{"n_kv_head": 3, "activation": "swiglu", "attn_scale": 0.125, "init_std_qkv": 0.039, "init_std_down": 0.0, "lr_mult_qkv": 0.4, "beta1": 0.9, "lr_head": 0.0185, "grad_clip": 1.0, "warmup_steps": 304, "decay_shape": "linear", "train_tokens": 618400000, "steps": 4719, "dataset": "wikipedia_en"}
MLP neurons of a small language model. Each row is named by its layer, matrix (gate and up: input weights; down: output weights) and neuron, and shows model dimensions 64-191. Each number is 128 + 24 x the weight over its row's rms, rounded and kept within 0 to 255. A neuron's up and down rows have the sign that makes its largest values positive.
After each neuron's rows, "fires on" lists the tokens most often at its 100 highest values on Wikipedia text that the model never trained on.

L4.gate136 [143 133 111 129 155 107 113 100 140 122  64 123 107 128 130 103 172 123 119 142 132 126 135 152 130 134 120 141 153 163 127 142 128  99 146 153 135 137 156  98 132  97 118 122 142 133 103 143 110 104 160 116 141 123 154 102 115 126 150 104 112  99 134 184 151 128  60 150 150 114 142 143 144 100 108 142 130 116  99 170 118 122  96 133 123 116 113 142 135 164  60 170 133 167 139  91 105  67 110 118  82 115 102 142  77 151 118 144 142 159 125 120 116 118 117 148 126 121 128 139 153 158 139 183  90 155 106 125]
L4.up136 [144 172 128 106 144 121 109 146 114 156 152 115 100 160 128 148 130 156 138 103  96 132 138 139 117 105  87 122 118 134  95 166 123 152 147 151 109 123 122 133 161 130 153 161 173 135  79 150 158 131 133 150  94 116 132 174 121 131 144 137 137 138 147 151  88 165 127  95 104 104 134 117 120 129  89 119 118 136 127 130 126 136 150 128 155 108 178 144 142 198 118 151 101 136 126 133 152 134 139 111 115  83 119 102 171 121 108 109 141 139 113 126  89 121 118  94 109 128  97 134 129 137 136 132 153 143 142 160]
L4.down136 [168 140 130 128 137 177 101 168 137 176 128 109 105 134  84 166 109 154 171 186 162 121 133  89 116 105 156 102 142 115 138 177 141 115 136 111  98 118 154 106 110 130 132 157 112 121 102 175 142 130 121 142 129 122 136 153 138 176 141 169 121 117 130 172  98 162 155 114 105 125 150 130 151 121 154 164 100 146  90 132  81 141 166 139 139  78 171 102 104 137 131 128 108 124 146 141 114 128 127 143 159 144 153 138 138  88 143  98 157  61 144 115 168 145 143 106 104  92 136 115  97 117 131 115 146 121 123 157]
fires on: "zu", "s", "e", "g", "o", "mit"

L2.gate475 [110 136 126 166 142 133  67 150 132  76 117 145 143 138  88 137 103 162 103 169 150 168 109 108 133 160 153 129 125 123 100 181 137 154 126 152 121 122 116 147 130 147 156 112 164  90 157  86 133 155 130 114 114 142 135 180 125 181 184 121 126  93 135 112  98 136 137 115 150 108  98 119 133 149  94 149 140  95 142  99 113 141  88 175 137 163 152 121 103  90 156 110 108 125 109 126 132 154 126 158 103  79 115 147 136 117 116 130  76 163 156 150 134 143 131 189 144 145 108 122 137 106 144 116 183 145 148 120]
L2.up475 [122 131 150 114 109 142 124 163 140 151 106 144 174 158 145 134 162 128 130 103 164 132 102 114 151  90 163  65 119 113  78  89 159 108 113 173 133 169 126 132 180 179 131  80 111 153 154 133 114 122 129 123 125 135 123 171 125 156 122 121 118 160 162  95 111 138 145 136 141 166 155 142 136 124 125 120 171 107 116 129 164 149 137 112 112 119 138 101 126 117 186 128 123 100 167 126 196 116  98  82 133 168 144 104 149 133 150 176  95 103 100 173 140 156 143 144 149 184 129 112 126 100 138  88 124 134 139 125]
L2.down475 [ 81 170  99  64 129 102  96 161 112  96 116  84 138 145 170 113 153 108  84 130 131 118 121  97 122 147 107 126 106 150 136 132 115 140 184 108 135 131 109 102 121 110 144 105 146 148 125 127 143 137 149  91 139 146 112  92 168  83 124 120 153 169 125 111 135 137 102 121  96 125 126 113 126 155 136 144  93 134 152 111  92 120 146 127 119 195  96 114 115 127 131 135 123 146 133 112 121 123 117 176 125 116 120 158  74 117  98 141 166 134 133 113  94  84 118 115 108 102 110 131 138 122 118 121 135  86 119  97]
fires on: "-", "|", "able", "in", "ter", "ad"

L8.gate135 [126  93 119 156 180 102 133 142 159 112 112 145 159 116 111 101 131 116 128  75 105  84 163 160 111 174 110 129  99 119 162 121 132 125 149 120 114  94  78 130 134 120 126 182 118 162 172 176 129 153 127 151 113 131 121 180 125 171 117 124 145 101 110 129 167  96 155 141 130 115 141 160 188 126 126 133 169 120 176 123  85 160 135 107 147 129 142 109  89 114 129 135 117 108 113 120 126 125 120 123  65  91  92 132 122 157 130 188 105 148  92 145 165 157 130 136 110 130 101  89 113 144 130 133 106 122 117 129]
L8.up135 [140 111 129 101 152  95 152 130 129  88 139 118 145 150 132 154 165 123 159 166 116 134 129 134 136 112 171 108 129 149  95  88  85 110 164  85 111 138 121 139 125 121 142 144 144 128 100 132 116 148 142 136 129 105 126 134 182 149 141 136 138 150 120 101 160  45 156 119 109 121 153 177 114 140 135 154 100 157 108 115 135 161 105 121 132  97 137 114 117 130 123 155 156 156 133 137 115 116 115 117 148 148 103 152 110 142 113 123 138 125 136 143 138 170 142 161 170 142 124 128 134 133 133  51 113 169 149 129]
L8.down135 [155 102 103 162 134 133 126 155 107 104 103 133 143 163 120 157 157 123 176  98  94 142 123  97 158 131 132 120 122 150  75 184 114 122 105 148 147 100 125  95 136 122 174 103 118  97 137  75 114 137 103 158 130 155 133 120 156 111 129 133 147  88 142 123 155 136 112 148 174 141 166 143 108 109 111 106 135 143 116 127 101 159 105 148 151 114 125 134 119 139 112 143 160 128 117 135 196 122 100 136  98 120 171 138 124 152 106 155 164 155 143 137 156 141 186 133 150 122 123 113 138 124 120  74 138 159 106 143]
fires on: " the", "9", " that", "1"

L9.gate14 [120 172 112 107 142 126  94 142 100 141 132 129 161 139 136 107 138 136  79 115 140 129 149 136 110 138 124 106 124 132 129 102 111 100 147 127 151  74 135 128 154  99 114 154 125 153  93 111 111 115 139 122 131 133 126 126 122 131 119 132 110 110 128 160 149 140  81 138 107 108  93 142 139 136 136 118 103 152 174  82 109 106 122 131 142  92 131 113 162 129 112 169 103 105 162 107 143  77 112 100 117 167 132 109 111  86 143 142 139  99 150 130 103 125  97 129 119 158 136 119 163 148 107 129  85 129 111 150]
L9.up14 [101 152 110 144 122 109 172 141 119 118 101 142 138 155 121 146  91 126  93 100 157 123 148 123 160 168 111 148 148  79 161 120 132 131 130 118 102  87 113 163  93 102 100  95 140 126 155 110 108 119 114 121 152 139 153 151 155 135 162 171 167  82 157 125 110 148 127 125 128 111 130  63 115 135 120 107 136 101 119 161 134  94 139 130 159 145 160 162  72 154 190 128 127 126 127  98  93 115 151 142 111 128 125 105 115 119 146 156 175 178 159 131 171 145 104 111  98 115 134 157  80 141 162 142  85 131 122 142]
L9.down14 [ 51 167 133 126 130 154 192 120 196  90 111 141 121 120  99 148 122 136 119 106 127 144 129 104 151 164 122 146 150 132 132 127 122 123 136 154 126 134 124 122  96 142  93 105 122 121 114 145 135  85 133 108 129 164 107  94 153 140 121 133 141 134 142 114 118 160  92 116 157  88 136 131 123 110  82 162 125 133 113 122 121 138 150  92 156 113 132  89 116 137 105 118 164  84 103  92 120 153 106  76 135 119 129 130 147 171 178 165 110 108 120 117 140 107 158 130 132 132 114 151  96 127 107 100 128 108 156 109]
fires on: "|", " |", "===", " head"

L3.gate99 [143 122 108 116 148 112  67 114 117  87 132 127 109  90 123 143 146 130 127 127 162 147 129 104 158 109 117 142 112 144 100 165 132 145 164 135 155 126 100 113 115 131 152  96 120 123 141 110  78 121 124 155  97 153 135 150  86 155  82 122 149 159 118 154 138  72 123  67 111 124 113 107 139 133 108 127 128  83 163 149  77 152 142 105 148 130 125 117 126 134 142 157 114 130 128 125 181 160 120 115 102 109 147 122 189 177 102 179 165 119 131 158  97 121 128 185 111 131 103 120 137 128 126 160 144 142 121 149]
L3.up99 [149 115 164 104 161 148 156 175 158 114 115  73 151 112 142 129 138 151 135 111 190 136 127 117 101 109  75 126 134 157 130 147  91 126 149 143 145  77  84 133 119 138 100  85 142 146 150 107 108  98 127  72 128 110 162 146 117 138 141 171 133 110 111 143 101 111 126 134 113 111 149 151  84 116 154 144 163 135 105 151 155 129  95 111 131 123 159 110 171 160 125 108 127 128 158 117 141 152 138  81 140 117 162 141 144  94 123 173 103 118 145 151 108 134  90 139 110 138  91 175 188 124 156 149 126 145 152 140]
L3.down99 [156 132  79 123 105 159 148  96 103 135 106 103 126 121 152 119 145  93 126 132  99 105 143 143 128 138 142 132 181  86 131  95 117 125 122 155 112 135 178 155 135 152 127 155 107 113 137 115 137 132 113 113 136 129 109 126 113  92 130 132 121 164 165 127 172 133  90 124 111 142 150 123 115  97 160 170  37 124 130 144 148 153 135 117 102 110  95 168 140 146  99  98 121 119 133 114 141 130 139 112  95 146 109 167 126 136 152 167 142 131 103 115 134  91 118  86 109 111 149 113 123 156 118 101 165 132  94 131]
fires on: "in", "ug", "ad", "id", "d", "form"

L11.gate169 [ 94  96 156 141 161  76 117 170 106 123 107 104 139  92 122 108 150  80  96 144 132 143 106 135 120 153  95  97 151 140  89 136 111 157 168  95 143 122 116 118 116 148 166 165 114 144 144  93  99 120 140 167 115 112 119 143  94 131 109 131 140 174 122 171 150 124 143  74 105  68 118 140 153 122 125 145 150 114 143 110  93  98 133 137 126 107 175 120 150 101 142 159  96 131 147 141 122  95 132 135 128 159 122 108 141 113 153 156 169 134 142  99 109 110 183 137 136 150 158 121  89 119 118 117 120 119 126 110]
L11.up169 [ 58 180 131 145  86  93 127 121 125 119 152 107 178 116  89 116 149 141 127 121 134 113 135 154 167 154 158 107 101 146  92 144 112 149 136 123 147 136 112 106 134 132 154  92  99 122 154  98 131 166 109 157  95 111 159 147 132  97 117 166 127  96 134 157 124 140 150 154 162 125  97 147 170 111 122 144 129 165 161 134 148 144  99 163 153  91 130 162 146 121 132 130 121 107  75 143 125 142 108 131 140 120 128 134 138 172 123 147 177 101 142 140 154 151 140 105 133  96 130 163 129 138 155 135 120 141 169 153]
L11.down169 [151 119 158  80  89 193 149 127 160 147 105 179 108 111  76 167 121 148 135  98 128 118  94 116 164 130 118 130 140 122 110 148 104 153 155 120 166 142 122 141 149 127 110 120 136  95 100 137 115  76 135  91 120 103 129 129 145 135 124 142 127 120 112  86  85  92 132 115 139 184 109 147  96 144 133 191 139 121 127 108 120 135 109 132 120 151 168 128 132 156 127  93 117 130 142 115 133 189 142 124 155 132 155 135 155 152 134 147  36 142 134 140 143 163 125 112 146 114 144 142 172  94 172 125 137 139 152 130]
fires on: "|", " |", "s", " By", " first", " four"

L9.gate77 [124 126 101 139 125  92 131 113 158 102 106 142 163 108 158  76 134 155 128 150 106 123 165 123 100  94 150 116 107 116 149 152 152 160 115 111 110 113  71 121 133 120 141 116 125 140 159 130 123 146 149 175 116 160 140 140 106 147  97 139 151 103 191 120 149 135 159 139 155  97 177 105 157 134 159 135 138 145 157 133 102 148 146 109 132 133 126 135  82 122 134 129 106 145 127 130  82  53 146 108  75  97 128 111 142 146 109 139 147 125 108 115  99 133 128 135 141 148 148 128 143 163 148 163 120  89 116 130]
L9.up77 [110 131 127 124 145 130 153 138 127  94 111 156 130 143 104 119 163 115 129 144 127 129 122 145  89 116 121  91 127 122  69 112 120 114 117 145 154 144 109 158 120 136 103 153 134 120 172 156 133 109  88 134 133 138 126 135 180 170 102 103 136 146 119  68 116 156 147 148 113 160 141 139 120 117  91 112 128 145 136 151 133 163 136 119 124 118 162 122 167 148 143 154 138 167 137  97 119 143  60 109 123 100  91 168 143 138 134 120 129 145 101 145 123 130 173 139 130 105 106  94 135 128 117  88 100 172 141 158]
L9.down77 [116 165 156  82 148 130 158 169 146 119 106 121 125 146 148 132 137  96 149 144 151 112 127 148 116 107 110 132 146 117 151 119 143 130 128 128 132 129 137 117  94 120 113 144 126  75 162 136 102 155 138 108  97 138 137 148 170 141 124 108 113 126 169  64 129 119 149 119  97  66 136 128 111  92 139 120  94 128 107 134  90 174 102 130 122 132 158 133 107 155 156 137 150  91 117 143 134 110  92 134 109 136 112 120 122 129 151 138 176 107 141 104  97 137 125  82 158 125 149 148 180 135 131 167  94 151 110 182]
fires on: "9", "1", " early", " New", "s", " app"

L10.gate98 [124 127 143 130 173 115 137 173 122 148 109 153 150  96 128 115 122  72 123 113 135  98 120  89 106 112 141 146 152 167  86 129 124 138 105 100 163 119 144 102 149 163 101 129 122 114 145 104 110 135 126 130  99 163 142 140  82 101 123 139 116 108 114 122 161 153 101 115  87 126 110 153 145 115 119 105 111 129 145 154 113 134  74 137 113  95 127 107  99 119 172 129 107 126 114 129  71 138  78 167 113 119 130 143 109 114 123 172 162 112 139 145 134 142 164 182 136 155 120 125 146 105 107 126  88 175 130  79]
L10.up98 [141 135  99 131  91 167  96 112 117  86 108 139 189  98 131 182 124 145 142 117 114 162  82  84 138 140 123 173 118 106  82  91 136 142 118 102 138 163 134  99 125 176 101  91  88 109 184 150 104 128 116  98 105 150 113 145 110 132 124 107 113  88 146 136 116 129  85  98 111  98 116 151 113  92 126 134 160 143 157 119 180 138 130  82 100 150  94 130 168 100 189 127 142 127 135 152 117 144 124 107 122 127 113 134 147 105  99 105 115 109 125 141 151 118 112 128 134 107 156  80 120  80 130 110 102 131 101 107]
L10.down98 [122 183 152 117  67 111 135 131 115 120 130 167 129 161 153 171 150 165 139 131 121 170 145 137 164 162 120 163 109 105 139 103 126 130 162  91 146 174 139 129 119 113 169 121 111 138 163 148 132 122 142 121 141 114 136 118 143 127 159 127 144 117 132 145  81 129 137 145 132 214 101 111 102 135 153 117 111 131 158 139 104 142 135 127 131 143 107 157 132 142 133  83 132 102 158 104 145  94 106  85 164 116 127 125 102 122 149 121 134  93 123 126  98 157 130 130 143 129 171 136 139 119 133 156 126 114 137 119]
fires on: " |", "-", "|", " By", "AP", ":"